MLP neurons of a small language model. Each row is named by its layer, matrix (up: input weights; down: output weights) and neuron, and shows model dimensions 160-415. Each number is 500 + 40 x the weight over its row's rms, rounded and kept within 0 to 999. Numbers have three digits each.
After each neuron's rows, "fires on" lists the tokens most often at its 100 highest values on Wikipedia text that the model never trained on.

L7.up1905:541445543481594561481481473554485469481565464505431454384472543513521497547458519521523585436514452459502507496494478509615475559565490510500483510490444535497501546450467473522524445520490477445517470472586475516546518432493453515460519518453524514536505512489517495435487540500544499450544559467555528480541500516504554467580461412479454459510492495519485527504555429506456543492552482565524507520501513578464490529458525542540403440498490516530503490554542416572468498484447538486581493537465590564510477540491577516516500540473549490489478465467498530543541488558506510464559551487505514454514506570569482432461499490423510516492468463484556525578490517441503499422473512462453530516525508516549483486565505534513491493463490502473467501537436512496458550499498518
L7.down1905:493485515520543521526540566467488493514480526455510554567485411462522476425506505440525480466515463508437524495463562471438513504392502487535471506481531529551547490551451483471521510476501536554545489532453524437445488510457528436562558489458527449486506491548471499532479422500494520525478494449472511512417517499459501500474556577545491491473522534447553487484451460510563477527493497549496544499419479491515530553509473488509543594527461528553534487495496536442425487506535483498480508550537426486496538549511490483584462522519452498423510502503592487544540462447509494525460577507462546496520528430424442489536441461517505495463497539464476491460469416499510439542530525518500494488422459502463587541467499432468468506567567484554536530468551529450500463471482476
fires on: ":", " an", " a", " |", "-", " in"

L7.up935:444494493500529503439513511535560493499525544398457459546507416537492497540450523466544510456522482492470467476565533485570478478551525563539517579484582557502453476498488528508537494511479486479509462476489472465455444535421492455525480446464521519510491473575449437514423476486452540501480497519506466478495528462433494516536516435487508520543494541569537511499488519560505557556496487530520505504431479547517504486484528471530545421473529470440432485551519569448487402580521589512542537454482555475456524503504531534472581510569559564564472513464449447524534511526443467477453550537506500490461518480553515477473484457578486527491462532524515512485496482427520515488515502530589543473542465460497532519450512560458478448512453478471485482491502507468522509473392555
L7.down935:482438536533557504518546507488398458509505499531500523541511585555555484466512435563410477496495547543508543443443525481476571483387569493453434493511432457441505512488454488487512506511575477533496453501480511572550543513500473539411542526462511528527546477501566562523554457460502520461571515460469471523455494477524446435492437463511482552491532481531444431505479493489544438499490496511466481518470552577477557532569507532462452519515469507529567478484492465480529495419523456462435475481473522568491476522464428504474490495512522519479540465473511517453469487450564529554535440520567472501531405576503470515587488464489457523566462491493503502549488430438512478571504446475475528535528522525464482459548480413487569529524480497514487527475551473522427472453623454
fires on: "-", " ", " and", ":", " of"

L7.up259:524435470427509519443532554423464533523446484530528516511543481470513457451511470503522454469502465474516496512488584502550542416483477481580527512492466483520485454467447567558482563452609495446480524481544499474530505476555503432479519550519509489552472476532450450477452544511453456551461497539523474467502536482518476478516548460510507502508494533548556489621449558476511509527549529571409507476459503474461531504522540501559531417448553567492507442500493591500514507486499546556503546483481507474483473492443508477525497500574459546420456478534477571493504483511576504516565495484539526530488498505552473456527502517508476528500494503505472426493579539450461506514465574474505490528566456436489469511503474463481594460549513493528488479519458556586505447439536449
L7.down259:448515498560522493516463521499492453478480545545492495499523514588511536552479555480503514538471508480485473502525506476524519501553578484525555538505502540417564487524434498528515418465555516561535482486500520527524497552527538424468483408537484494515513489511497469573467545404440475571529513465501556501503456509488493537490423447506503463520562441518495460416466469540453484543497535532541477487488488529574444540567514514463530537489482455508465520430556474500468504491479525529509528503521477538441506538502514407597452489473513524526526547458455553445513477439515478501512490482521423550510455497491405503415467451543457430526551531476507533490494565513486561536485481389474529538516480502498503509496521443516521505558442520535545540506516500528506527517537542
fires on: ",", " |", " —"

L3.up1605:503523456461472479512485422502487430491522504481491519487512579470566412521529551482574553523505511553462513523509520473539477445470590500472453568528488524485414473527522484507509491515470508508445507434488491494428448488413481481575518517501484428493539500468511509528527496515456496575472536507570523479467517452513544491508477524525463487509539500485508494432519477516559525529492491443573474441433454589518505464553451483544456484503453510424550568411505490465438592511497466542540476493528480475504464486480451517452482484527471547556614538501484495452526513486456500516523506530498445523463563533513560481439482511489549503515508545552451507490438491495508437468504451454397523586463585490487571530493589607547518513498452527477445530473560526561505502526469482
L3.down1605:499486485472534442610508531484507453474442432471441474488494529516478456501505492472432515470498458463586468549447482523506499566539502510561483535543504528500428552463483496485570510502442580496525499482498504531476475501463460433489545551515537522531527467511510502433519446516478557454425528472511600469587541480489506484465491536529519516506532514547495589464484560500487500528534519542494509623409530510535450438509473488492544477557501497495487496445460554588520489532466538453545498505509541518494465486466533568504509534485446588406482540503457500506498487551478504505534531503511499533446528522504491488481508498540497540460525487490503423535482458439531549477488453526485533482512642548463509519426534493470528514464406458522414544545501492578493502478493507
fires on: ";", " 10", " /", " 16", " –"

L7.up1369:484498537496558500519450471526459446530529492534414489566491494462513502494439438453539496557460462525511538434479486529520445515472471496522428508507525532466498475506482496525434493490500452496521513491543550481522487521496497481500533586518542519429531465500540497467542489466511465509571527465504553493466538480512454481517484543477563465432491456471478492478469503530522490491454546446467555539501476571512489458608513493396531475451499552497538478598455507472511498532543457449566472578521497499520543498570523485454506496456536495518439482495456493440441530472535454421512537536450484510480554511539489535532507483478511494529520492436504497527522463546509496461561510502482567499535572452537473574517538555460468429532505433551465435443470609509394517488491530
L7.down1369:512500538452606447397476550524544506448465526406492473464485537455516504466571511544544535512522515522529492570518453479509523458507489485504539498507462525532552574434405473413589456525577550486522469481439518617543531524475502428483536495582486471535470537446454511505513548497446533530467478535531501467487543512517498496519478509534486534554554506470532459496566486416586506504511514463487497525519575482533508482409475495555475479533516499519467455508473504484427468483560487512479520472486521504396471531438549556388541499536405504467552504464519485475523527472483569511495479555452442356546471492545512510483509563453481471558514466585447427485467508474512468525481513476507484580446506512543521462529524466490466512435581533438497521494516460485608472480569501
fires on: " while", ",", ";", " were", ".", " are"

L7.up806:495451558515515465538593574512592518410548436513485506521468544471530532559450472448519538564527458498473484435494508493505480441488499512558461444477477513494428489555491524517546432481543420497545482521405490548419517434523469507516523558486521445522511464467446482526505445543520518484535426505514476523511394507478529518470516504444492516563489503538538511509581462494427497502544556539478537390472531502501488480499466456580509528598495600487516475445505562519431584479474599515468520501456468561427567481503447519453511515542451520479518460481524486506514494593486497510499440531535492516486508513523488550474485538467491516552509524468484441522543477447434488529449529483506465604484470472531522459534486475375462541513473539556519533522504564448510478515503494
L7.down806:446489485475409534497543485482502473527467566474465531449523450515447534452513561442556482422533495478521527490536484471483539506537521519514550519509501510506525513546533423543454513463450523536431583442462487479573549502436530461485404446535436537445488473452441512502544502511501502495486532500567491469521532538513412546550489466534482489458462525448558494477487434514508518506514442556533447491497518456510523458527496454471518483440507464534417476592487507512528453471521499546496491429497468542542467476497556433444525489466567490555494519527487491467544489538559453489486498573456496469556531450464449493558489533515462460545504479438541479413516547576545512396570454515571540530511566458437558565534473533535499539468480454428489549513576490601443523488434553
fires on: " |", "s", " by", " with"

L7.up109:563482509543503567477422567488546527540469508525482492488424491527499517470551580515495549546486429470521485526465539541560557524455459524499477548512461460568494505472503462501513472585426455558486514499491542502510563511565525506500498497435440515497487462491533527502526615501496495480439536568543453457519540481456398602462525451488519489622505528576492544487494522473468503499500524493565483463493472500462492509388459589528513525526544495495526561554539506490396523538390475453529522469452505482523515454457533514499530476441497505531567510536477517476531547544478549528543477523567491481475468490533520512472464427510489557508498503471583487530500486534480561442509458501459510502525445430538474514463511480407494447511458533446468485470458476515526522466540450
L7.down109:533431463516553508478502555573531525584468532479526496479510499519490506616494468534520527470486462475493495516501479464507471482544555552472579538501508531490449504530461484467484548488501486481509498537501501548528486480435499527578492523545532468502508477535462483491544474536516449573523523535411514521521485522439426478506551506532554543488490582446426499468519438550610547511471484591480494555513523449488484573496487478498453457525465443516548449554559398544489441471515525500464520567556511536543499491555484459493437533530432460495490467499492456480511446494520456488524466497488428570495516475474480453415518541493492541447509440535502516564561527427585506426522504501489505530610534510492527497551528460492477485415524555484576454404449430459495501521444518
fires on: "s", ")", " which", " |", ":", " of"

L3.up1958:554548511515400518544429590445489509410503521486445437475398518549464541472458490498575496530519439486453486505538456494558444563535572469557484465475511486511546564546554493459540546526419439529486511484494465557378520473516512539490576492492571535492450532451529485460492512492516522500567492534515502554470525567371483575492461481517546508558466532512493506531534491552516517546502482483476506483416484488518449451465584523487564606453513500467516535562490536535563536534490502525498473496538491450490530465550434482535492526488427440515482581471515428520526509492554531482505489425533547436523503566516517499473554495508558525528536566490487551500542519645451463472528568504502495454586497499565526502497431482491525442528453504473466481504481530542491550449512464
L3.down1958:498496527552520439475558424502478465451548584490486534471469529486499480531551534529494492487480541483531500503551496524505529398502451606430504544496499512549527498388505524539486484490512570468624541477493499524494515526505465507469488495490491509491535502553439498425557533482499472508545504547489526507546469524544470483458487512531511501501499409482490502484518451523452471421532463494531491451539510542428564482480425553524446461498517485521456500484566493545424483466525483475436463495465524502534493498469569481548479522447484571541523433471548493486499493477476431522586460534567541497501419483431508469483495523497556490408454506471476505444515448398534543533494471484447468472521504484486518467539536556474422455532494440459485512485500493392484555572502475
fires on: " =", ".", ")", " held", " Result"

L3.up905:453540473438468534443447515499505447446572528500459521488551537499514500518547478460582462489499526535554462549467513516503499517435451538446527492496475550468470531526472569565526528480499522531466462494515519446511485555496469434550506549518471510502488475525539376503479459559518532504581511490548483464523534510461482520496524496517517526539527499422479495508521558488495504437562522439470532498404426541410480399454421514508428395540497511442497562499462472522438515500479487470545436499493542550510508502448537546506532464500470494473484521474522435491550476498485458424542549489526472473538530543477530560494488505520460516481512451554453524507467538443494557384481520430429538482440560516538583465507603560409498461510451454498475459475404496477483524518534552
L3.down905:537520576395605524473473506510504527505479460487448508544521543537559530514507490489518446453470471526584399516503479509423571462478476563485517426498458596533512569542501418551479482469566492553507497535523482518504412504518492455465463470543459587461469444470519486449476443577535588496573447484534494457548530576406470463531580519518480507456492473458396557470520538505598466470489541462486545489452518560453532535450469527480492454530531488495497584559492534542597559496444509450457477469496501544488520455487502474533528517505482412506503507577565481522484495577443477509535513556512468499456498518482545483480503551484466501512465438534545519517464505446510558499510536496447533538482591552494505512520493528524548531536445443501460497491475491513470523551491524
fires on: ":", ".", " 2007."

L7.up1070:585490494449536513477500569473478506481534529468482525469468456435535484444496501557531524545522470519451458469456449619480496514545478502512459505499486531468577478608528466479516532493504501548441484428497463451451529469521504487479504498433531518524498474544470461503433518545490510460518547428584441465530477499503457511543599464469560552466551528575500483525486460532553466502585520478499534471475457502444507475462515486576479366422448522481508512489517501477516544460459494543561561461430473461572460508539494421485518434519476542463467455526481493437484440572528445512521483594542438484460517517498469501524479514501421534463521456524450555575510490504504541524514484532510509484455540465493506511512592501534450509510484555485527516504458567418522510525466531
L7.down1070:456455472496496436453495464525518508427503471466514495498500536421494515469509550469470516458564546533455538501479484491495459565471504528414558457522499511538443404481442569430503463539539544494522468559478500539510464495463541481473470529476509480434482468535476521428557492480462521517498459547475550565398515573549579492519379529534535509496497484470508519449543526473463462512457555520442456457473406458449548454499495460476493571440471422465466518505535498482455458448489493471454426490533544570513554511548564506463568475499491447472442531523483541530486523476553548500518449535534477526509499551422430547550531489549529501510549510467512482498505538514471551455519500511467565508545508525466533516464475445412502530570558450540498493510457436522478493471477554
fires on: ".", ":", " career", " him", " team"

L3.up1376:487588555468444485511493378517477469536496415466490497449491512504477464503460489480531503558485516550454515574528487521512461565441555506523510541567424452560431494475509476545437554435476523520497578468490473471502545456518538458540470477432546548508453468459487588513476467486532519501516544498523522418550499434514537461526577530492479473536494550550531504454460487414535505466493588534532480565506491511545541493507495490491492498508533492498543544491464434521390545486509489551464482438491449467500454552548480543505423428534529502499512422533470459501557457504574533463522436497499535461502492596496582584488466531520536450459517519499419543465522456547542538538512512500445537427468492509520533549534545543560430510506534576503487430480537510531458507479525531
L3.down1376:488446531457551515502535450519506494529485524449441470480581483495526492549473495536452459526498529476568484509474485498499507543470533518498486517522532500440468487463500499542498507509478413491473453545540541501529450457510517505503476544547574503462511497487466560480542448506477512451422497485441519483480510469513474447463490552516536505466472511451528512542494467532457519547483530431498476490487530521464501513515450460440480530506540487503472468492502549480641436580498564468540546544448537482451496506493477491485513591477435523498467553538554485489473521502443560553469531496497496529518428514428503445505553428487471482547540470566561464526513504481413516491534432570456478493514597542489570525503533460534499607493512474570464498512465460500441489558496488
fires on: ";", " originally", " not"

L7.up465:511495512528596473470461518505548445443528450558467484432490549508520522498535436502507533478538566488531528527505491533500451472532522534474544587504523490521514446520469483464509547459447510458447457437512469484567519443588480471496590470525521500532550512499465437518493576498474492485522480555576485483465526572528465525505503525501532511510597551520502437481442512489492485494562461428493513554493489440480458448476437445434518408494485510544427487441474514543474524467487515508468463536515583476492475478502487464523508440498509506499575425447466582584529453506480509486528536420464560422556523524480530490539464584528490470524494525438503567473546506490521551492488540485471466455536476474538590407418542526510534535422464495430532537448475451511567533508448473
L7.down465:496498504493530555523492486413452503568488529479550492469556480511513517482397543469497446464453538563542496547562479463499560470446426449463384429474474538512535501494475477511506485514521567494534441501546512545464520434445516418516484441428519475488441570529466503460479417454503561486461463493464504509450486471522541521481535532485473493486465564497444543495484488544531507482475510406531547527508497516495453544595525486519513502528438516495499431537466470517557536470555488517493454472473538461485447437475521507533537519522536462503482485485512510449476548545531580518476530554454486513434516488549556411480471517568476497559530493550480536498395505435426471549560495553517479480563484494527474483507508487537498480536508538437460487525575568455454466509499503
fires on: ",", ":", " (18", "."

L7.up1404:487502545476488530497498485485499581480537508521522536535438490484501444512429487473493524526515542399583497455533491462467467550561500516503526448482503480540514540485445485538472504552516472469496485499481510469502460545514512518454487484510531587595490501526504510474485522436556508434437509479545556578484474461483548498575406544560546464547459487584478510540462493503437422549533517489454458536509511443510440529488500448529421437539499476489541537595506549463531472438490488503420491462433495448491420508467460473570491527494436546464566540512476475529488444528493536428481509436533591451531425484502492543491424577463448507495513493417588565572525494377469516536559471429495444515466482555467502480495457527537493511509580461453577502530431508436508545469496417
L7.down1404:557568466486520502527460463448511506483521527550520563466555534517519523456519563502469470487499503558436497507512429496440505519462420480487565502493504469482496541500474471513459527470459587418474498530469482485528461535524466523493534549475493460470614474522459445531452553434540458547573575500507489546481560499465489478539446489539428628496527484608491502495458432450501473476585488480531490512540465515539475512544471524464481465490500491486507516525419486546433612476473489515489504492498495463509531485492521505494487521479507480519467519517517449522490513532490477511545544455544478546410537523442503466552430506515461468509537379566468513469540505492496548498500472462459524485487511562448541475508523475470521454496549480474539466492492508486538510543532448
fires on: ":", "-", "E", "(", "="

L7.up1180:497462498452513454501455528457514523494486443473471529450546469560531488506533582508513552480537500486493486545478547512549433520524528488560517546515502473459484473556514488437547502487446479453499520451540456439461489557543459476557516473483502521492552529478511497513498507473492531557515500503551532504412491498451548505490474528506479583538568558479552525482469493492498471459444511542502529456506417510480437467481480506455512511508571515567451468501532519576480492537488509467507554532539558533455522475525371568517482553511569441437526514506533463427401575437462464469494478459483483534543522449531544500547498521559477534537544486585479494462539490496513542438497483498559520488526534493497471475561474503456551504484539453532488454459412518475531468433480530
L7.down1180:563456513488407482466534459461526507479515511480484436554446469458477521505518505411440523509503476473531556513442500508431511434461479505445453484489404553510503534544511514462488465500574521577502499489457492516528480531524493515443496525479526537499577477589502504567505492536492476545443460426464516454515544512481475492488465496472610511451529517523492493483541548507548534528500504485465457492476567493453538501447406421573508499493517487467540492486497455470460525502520507477460509490569521441516550513550495455431506541511502560473576513523481539564554518587554444609536573513485537509471504499525474550519496476473491505471451509510587475543509484501537473560532512477457482490525481544473473476381555542507489492499523501455448559442530454552460454502568522
fires on: "-", "in", " ", "D", " al"

L3.up1629:491486548491460449459437480440478485475544521498487559531485551515521541436485474439508447426493508542515474444504472621521512549487531498474480527509458543520485516489532506483501515524527453539507518591443462522544510484488543426529491559507442604530449491485536479540484514500575492560539537481565528526488518422474538463473488485479547509493492547415504500536510531539492474543492435451539459563558512530494497421512473563520591473500485487443505555547522569522478513497543409497482424507521529545467590534561554517487504537546514468492546487483501509480553478481507474479473476469467446475469427499437542590463503456523494501509485546451429555560483523478511475478466511431504490502531542509529580457490493519535529554436442513470476442559433476500522546517456519
L3.down1629:511558562497441540489580510595517437469507500469473448486556457480479521511499561519541451520542512503545562555493466517486473524510476505530538518482463471418501465433510503488505508455466569432506491486484495456470525511480461505482456559541611426459494498519447511507482519499545488498477536561490462550550542540468420448483528510461475541531512492496488478457486418492442502539423576449446476494434524474527534562523506474539430487484496503541496413491466501429523474458517526542509532456462496523525447463542451493515510386478501456505474515515487413476437544449450492519468562485498551421498513567492532474495512411497516500454425567538520509468467506518542496465478487532523497467457560510545544522525594529490462498529479548588482542502568483504484493469465445
fires on: ",", ":"

L7.up1661:506405490560476484513519461464464504472451474584559463556477594446473513466472551520450545456558498515494489614545442554460432552522508464519526501522442447509403455429514505546465466456503505501466503469519396462452498473525511502511494504565528394451559533488549560561556493460576521463494462558528514493434482516485521484512556516492517537572507442591549494551533525539440470420505458479522514555528552514565494469536436477456481484488506500480541502491534464427483502478477483558462480528481428486490440467467539479531520445437458548510459486511494435484560515492504537483485552482532521510429585465468531526547528586413556531509481481441489530524499540476490588446545562417539426528466499564494479503531503569515448485522481551405540541529527449497440478532557496
L7.down1661:450521516421419448446457541516483474511455499473548505534458473501476542479469495470490450489456533513480515572522547501551512440545508551460491495507479480427466586566520484385523456509438500484561523503514500509490519524489439511480508510457469530490473528494445394495507525469548479530431457408448540450508529536494508421551498540486463462460511530531518535476515478546508535507484530525475589532590502414513487477507535482513593526542546497520485502408493528530506505595488484483479430520532464509486595515503493568480569628546436483452449525514621531452460534520453502505485494532495476460511531534426501554546506558489535526460454463537471488530486490489537491511438470466434534536500553467485550514496566546463491522498520460495510535454527509525446503546522485
fires on: ".", " 10", " 3", "2", "4", " 7"

L7.up954:460533477477429487506428521545525460514508532511421526538389491457535476540556562475596572475500519480498489478476419493514462518469488521489554505520519532561519509516505453435536498467473501539480489497493536481548519425504536538491544499515493455428468470522529452497484488530428474477546460474514552479439435458482521542453514554508496508465410485469511499503555537517529475558533470466483478458454456490467582476459404464539476525498490463518547464465505489426544550457540499518544529507449507562502539605567464507486517536446545455473511517503529532519458450461474458580510496512509523505527454567440480471523513505567457470416428474472515528585515514432460530503521492551501521494456526494516502553453504512478545487477522437549484535559574481498530491463553496
L7.down954:501497523524574563471576492484469500557556562592547475500573523504446489469475458539404455553552531466560481529531481512496513417496513520523476525521476420416523480521539517517474514465508466472529526527470531551510551553492494484495474459507543594532503483537495548426452523437548505578507479526462508547491543526543497488505486393580498508487533499517489543524454508463524554492489544577437452493529494523493432473564552523470546463506517534520508476586491470556492492510542505471488500461467480439448552465443415507519489483542392479530505494480454446473498536542514571461439469566547499520487501483509486534528514577476480500509557551486498460491447494526472503518423503454489420475533529518543447516536493526540413511525387516476487472388469521535478577504558497
fires on: "-", "ing", "–", " until"

L7.up815:478425523494488472548506512439532519520473463521558475511504500499569554536455415517487503468454478496423568463553491482477441525488440508444515500518495535456520476477544534453539479544483550507516416535598459529514549509514500524475509548506435519477529504592506478558494537416505460474503484531514553530483469506470464466459462499526443504484475558592479480514510579541523475510504488512556544522545426475513549522560358526529467452454513505518462580591462465451466517519473509472544447495472534484524499526461455558542459453538508472518536508512563488424489527448518512485479537512536505492478515499484442446545496418505492520435513484535517522537477533518599421505501536526480556529435490434477454493566475539468452494587496445421516548482490566551441420504491493
L7.down815:518572540562498441484374444500449504465499520496436534523508502520511489534481480459506539520493488526480557511470503491446454452426497533472483443520522511503496522482540417465478467495507451444547531514490453477479551470482564560491508589536553574495521492519567486530527407522528475467492435437579463456491569526538492474531523488524526526515506365441435580440445560512468480535531535479607532461481479577503517541410465504520515507442516535486512508501481531509480462460487455511527501497504494523520531457472556544355561467484531485542518560449418525458474460563463439560475544479499481537492566476529474504475565511464500494497493562491476527450490477518474521500465533460440511431526534497510521520505502474491569499501610535509414489485494533454478527477471402
fires on: " that", " and", ",", ".", " most"

L7.up1685:450483527463526550549498521471445546530448490508559455471494495503508459501469492575519482497563453479535504482452486473435461430472479511518491489506498525479509418520533480449528398532448540506468533550495526512468545430500540508478462481566459525475596498552538509437584527487485488543462455487457489398475476411541486514465521521503499495483470531498471519447511537501470460592489498496510434519516522469489493511567454560483518556490483524539517511529466400438490463505519528477515526563435497473509555490549529537359441442540483557578450520541456481444515482602528516491395469506489422561580518487490498458523523576517553510488522452551464481496509414483437473537495561517553470430534459429548497483489437424561484445456491438472491523486558507489515473556543529
L7.down1685:448539491510514473475454549508530509467458552511431563501498548418571512451561490537514466439482439528458496567570575530505520480485502492520499521445543546511427512566509477547505540422451455463438453418366424482501510493509450526455519542448516497531444522497488466460504603433501576463493576483503517525471511525429508555528478457464513475503412507489508507503494479467555524468471540554558504479453445493503518510423510486553477506553516477453536532465454518528548559493524529510492530548589542482470454466468523534380506596390565537493548519520508445607495499477480531447621549433469516498490577487564556559475533461569492464429497533434542479535441478474531475478476538494559556537492519561417547539466551488462521555517510524486462450554480452526507531516531468
fires on: ",", " of", " second"

L7.up945:502477481554457567427510568467531535483547482470503523573528466496429523442555481542466563548491426483489514562461443474532494532528509457492509552482517522462591419536468520477497481547535555515532467454440428542547445552515500483528479414476506494523513492498548463536426610450533524500478481550559521492546517406402503521543562501460529519494477456435531509448465486449503531506521385480504525518530526445592511480436470567529552529503454493466430478514514479505546457524467444488464507446565492497508475481513465581517545500558467465513512554533462487472480537489528519474396488463518529477482550516526518489455427536475553524486552497486496471466558531515533489470508503464486504555479515503503490500454586583528503512460457435580480473494521505483524488577484522
L7.down945:509466527634465507511511511513430441444443546554542569493452556488530510477547548488581544437436504494474433487543489439449520484536517494480513434573495578480479497511451490414496520517540497484549459511468498552501478575533455507445438490535468550538532473576437486481501562505460582551491530550448498513588442490449447575503484528533468441511484512506541508429507487502448517463507490486544514482443481460510547524463503528525502440527393477467476494421525464584484509528445483577504517422488533450445559497470448595522564536417597495477474506450512480551486500466534505510486506522505508518507544505512529561451467451497434459535485521509455504443508562413498520511491468471546499484533512453506508539374540490414597442487480487493517447514469452599518508437491439
fires on: ":", "\n", " ", "d", "n"

L7.up1195:575468526467568440559506544495505473493456438513500531503477526482498489543481582452519522489489484478432538480524486495474465474494439493488464483534500506504422413535434509470498448458562467506460496539502485537483451502590498575528493463439526417463480436509455509511483568520509544488416551491500475487529483505458492469525511545560473488536557490501451475486464464569490477510473481537474525468493481494447505403524540439464460439575433515520485469406547483529548549509533545506533484498504469546426451524542506473547604452501447553504498497494475479428548484448480471497494481473527463535593447491514491525497519514530567491463467530500479479463523487425552556440553526489542518453515490626577454501514546575478490502474491510500487436493545483499556485547469532
L7.down1195:425547507481452494527492460499463596539485531460488515502474467421548431484518462490438592514505500458481499476487508499530510505456533490480528532481457481494602554458461506517495462480527564476550525551495513523464536510467466530453485510521475511528540423488439432513526550486547486524492472534480565598496561517540517547472519499492462526459505410533530534558549530530520539499560546547558506524497495529528534552548485467460509483492481547459468544518484514502463483513434482429497495421500425514462438463442563513417438518481505346489520430499504544407585583497467491486525501553536483527395513541523512476510526495496464483523614491576486512489493443493497507442520493430536519517464548495439526468544521502447475507503520590495457518496476527483477448497499573
fires on: "-", " ", " home", "/"

L7.up654:495462572467507495558547540555466460436537517552517521443405424517498527547468562463467540564475463452442448414445523483559514506498468494530547484480460480556482526489483466466488489447547502477495530571536501553503477459545488514454524534440530487509509414560513484499474484531533482462428503431540502563428519452450500501535498532473434497523455448527562483503511531499467461501479484518477539530486479526494523462500471530436430438442537533425544501589547465467555470449511442536499415497456516508441464549519512491550514492476463514538495441503420486538534526522475469456520528502496492532526524514484476535452489467511443529548529442502448509589512432481508507487473511512442464515561475568540553606505563504478464444491495492530424489541572450488505464492486481
L7.down654:464513513583486570440408407431476519525496470528451458470519498449558516478481444519473521483528515550504461456550504473436540518469468516469453462465503477532513561534503540570525578562511561503414542522581483539480439564513520504501495452498464483575544499506433571473532405493534447494460436461561502518518596483448546450550489527495480512445522543472489457510396402489500514480540442484547460523506478506507428512499466460511525477518488486488477492511457557567436549564405575418514451542446459520541536465369544474464463507440555443505542513505494470512522521507473520492488486457470545524451508563459519506486508540494590437470519482474471518512496476520502516471528525457534482535465440473495470492489502493570475525547558502475467461501506546445519499465529501
fires on: "-", " R"

L7.up1247:589509475544447518553562555473518554404464500437513491567437447488508488468537468418554501485529498499496517518513478448483527472460471472454502415561452533397486461514535487529536485552469483507492488429466444468487523507538470534535489500516441487501517507467528517550517582536424497504442468478468477522446431485471428457583499552476471515531467502538478535481466478592506508474511462498542469434501535412445552487514473502480484550461488471445567472582401453499503582482500472499432507459556470506524512518497487449408451498487523566481499552500450506463499551577505438446500528524500517517511478492536484458486532515513544531528439469466479550555469499465481487535451513485533517504509515462492463459445527529406483488459432522447500494535482443471523512499542495
L7.down1247:416507477476503570499526461498482447499463515450414474416520466509487465465542438537519476470486495503508465474545544453500522405515577499516464457541506529458573512467511525458479471457515464529465521456509551434555518477452530568521486495542507604556442503504561493465477513447497471521554535495459466515456539505555575499498507412487512549501495446475506475517566494493506505500461495533495557516523490453527468521512496491499519426481495513509494538500584476481467445494525521544537555475470553525428435539477488527512509508520489480529521478532537565534527390453467576527518516539537526524514483515501562554566481498510492422498522493527468501495529547462484524503577480532474457485433508475464491475493495527546490509543523534489431471499539486483471523509492465
fires on: " |", "|", " of", " with", " second"

L7.up1936:563503510534490460490513483500492575491482502465524451530471472608534503500479492525459515478486492498560566525528463488509585503529414519575430487483452478508482495468517511525508514508527489562527470528505427514511538402519532498437490442471432535492500484535440472461440478409431591484575459467492525514487525510466493487567458489534474489420453498472431489419490557547453514560506562461562460484418475475475490506495447433531495520528450483503538409540482478533469554525495481529526512583514542485510504562479504506519473490491490496520536468532479458437487505554541458481424476501540551471459522533395489466446493540494488524425446497513465498528484439530522481526388549515373570475460541465528474440508585461514552467495463461531463529497508437525502491475492464
L7.down1936:446506492542440484508406515538411522391533484543370542481499525468531519487530466512533535466479507476521523524522494567500512536479558461506457502462516522487505560508495543496496503499469501415474561456477481477474554510545469517480451534525500487462533540529508473605526522516498480479454477565468424524490444460487445526473480478507462510451504520460519549476558549498473428474591508574464520458433515554563556486574495435472587518494466497452520533535542488591505419577452482485478497512477491513432483520564540531489477425458521584579501556556542563519518499445494531471520497502541463535481552521492447438531546488499496490504519470470526523459481490477502595486532503487511540524514496502485496560487517425471534470492499465489540440567528468503509498585481514
fires on: ",", " made", " debut", " that", " 2025,"

L3.up1314:489499443466521473508515477572554547479449467493520542482474478520539526486518597477500485479471534514518563492484472478437478403566476439506452484506490560572505457454511518519508512469504530469470517497483521415500481506474512455438463434473487501464545483537444462494486486421470445493474506521530502563496469554558532463530467468512542456466541468597537460525465543493533419538423452518482538511503587548491399553478494457461440537547530539543430442499438449507561421490546395516453537442514470451416402505565569441553524515557504459410496493482508521510431510505578488468533491524574486483433489415513478509451464475508498526463516522436502443469541465425528433603567573508549510583496449541445571535530403453520497574467485511534539459517491516516560550526444472
L3.down1314:460513528487527587523494463462550496515542564545563551491477501455539506494481514540494487493458434457536469469439491567537493463504551441545490488514395477479437557465408587513496507606458525508529539524513505490447512541516397417512520441462470537476495467516553527530505495443458480464508534607535505504475496505487505487475544421396505513501524492466522479450567525448435492568541497521490470503441491505508498410532511499508531523542490450620478467482529570533477547435540388474440506455472506515553517526482437533527523499464558525479471553461494498483479494479448513599492443453505466513508482511517417499498569451543530512531476453514442449501516483548464577500508553497496486487450476435484610461496599510464493394489480541561530457449459529509525522467516569
fires on: " |", " U", "===", " —", "–"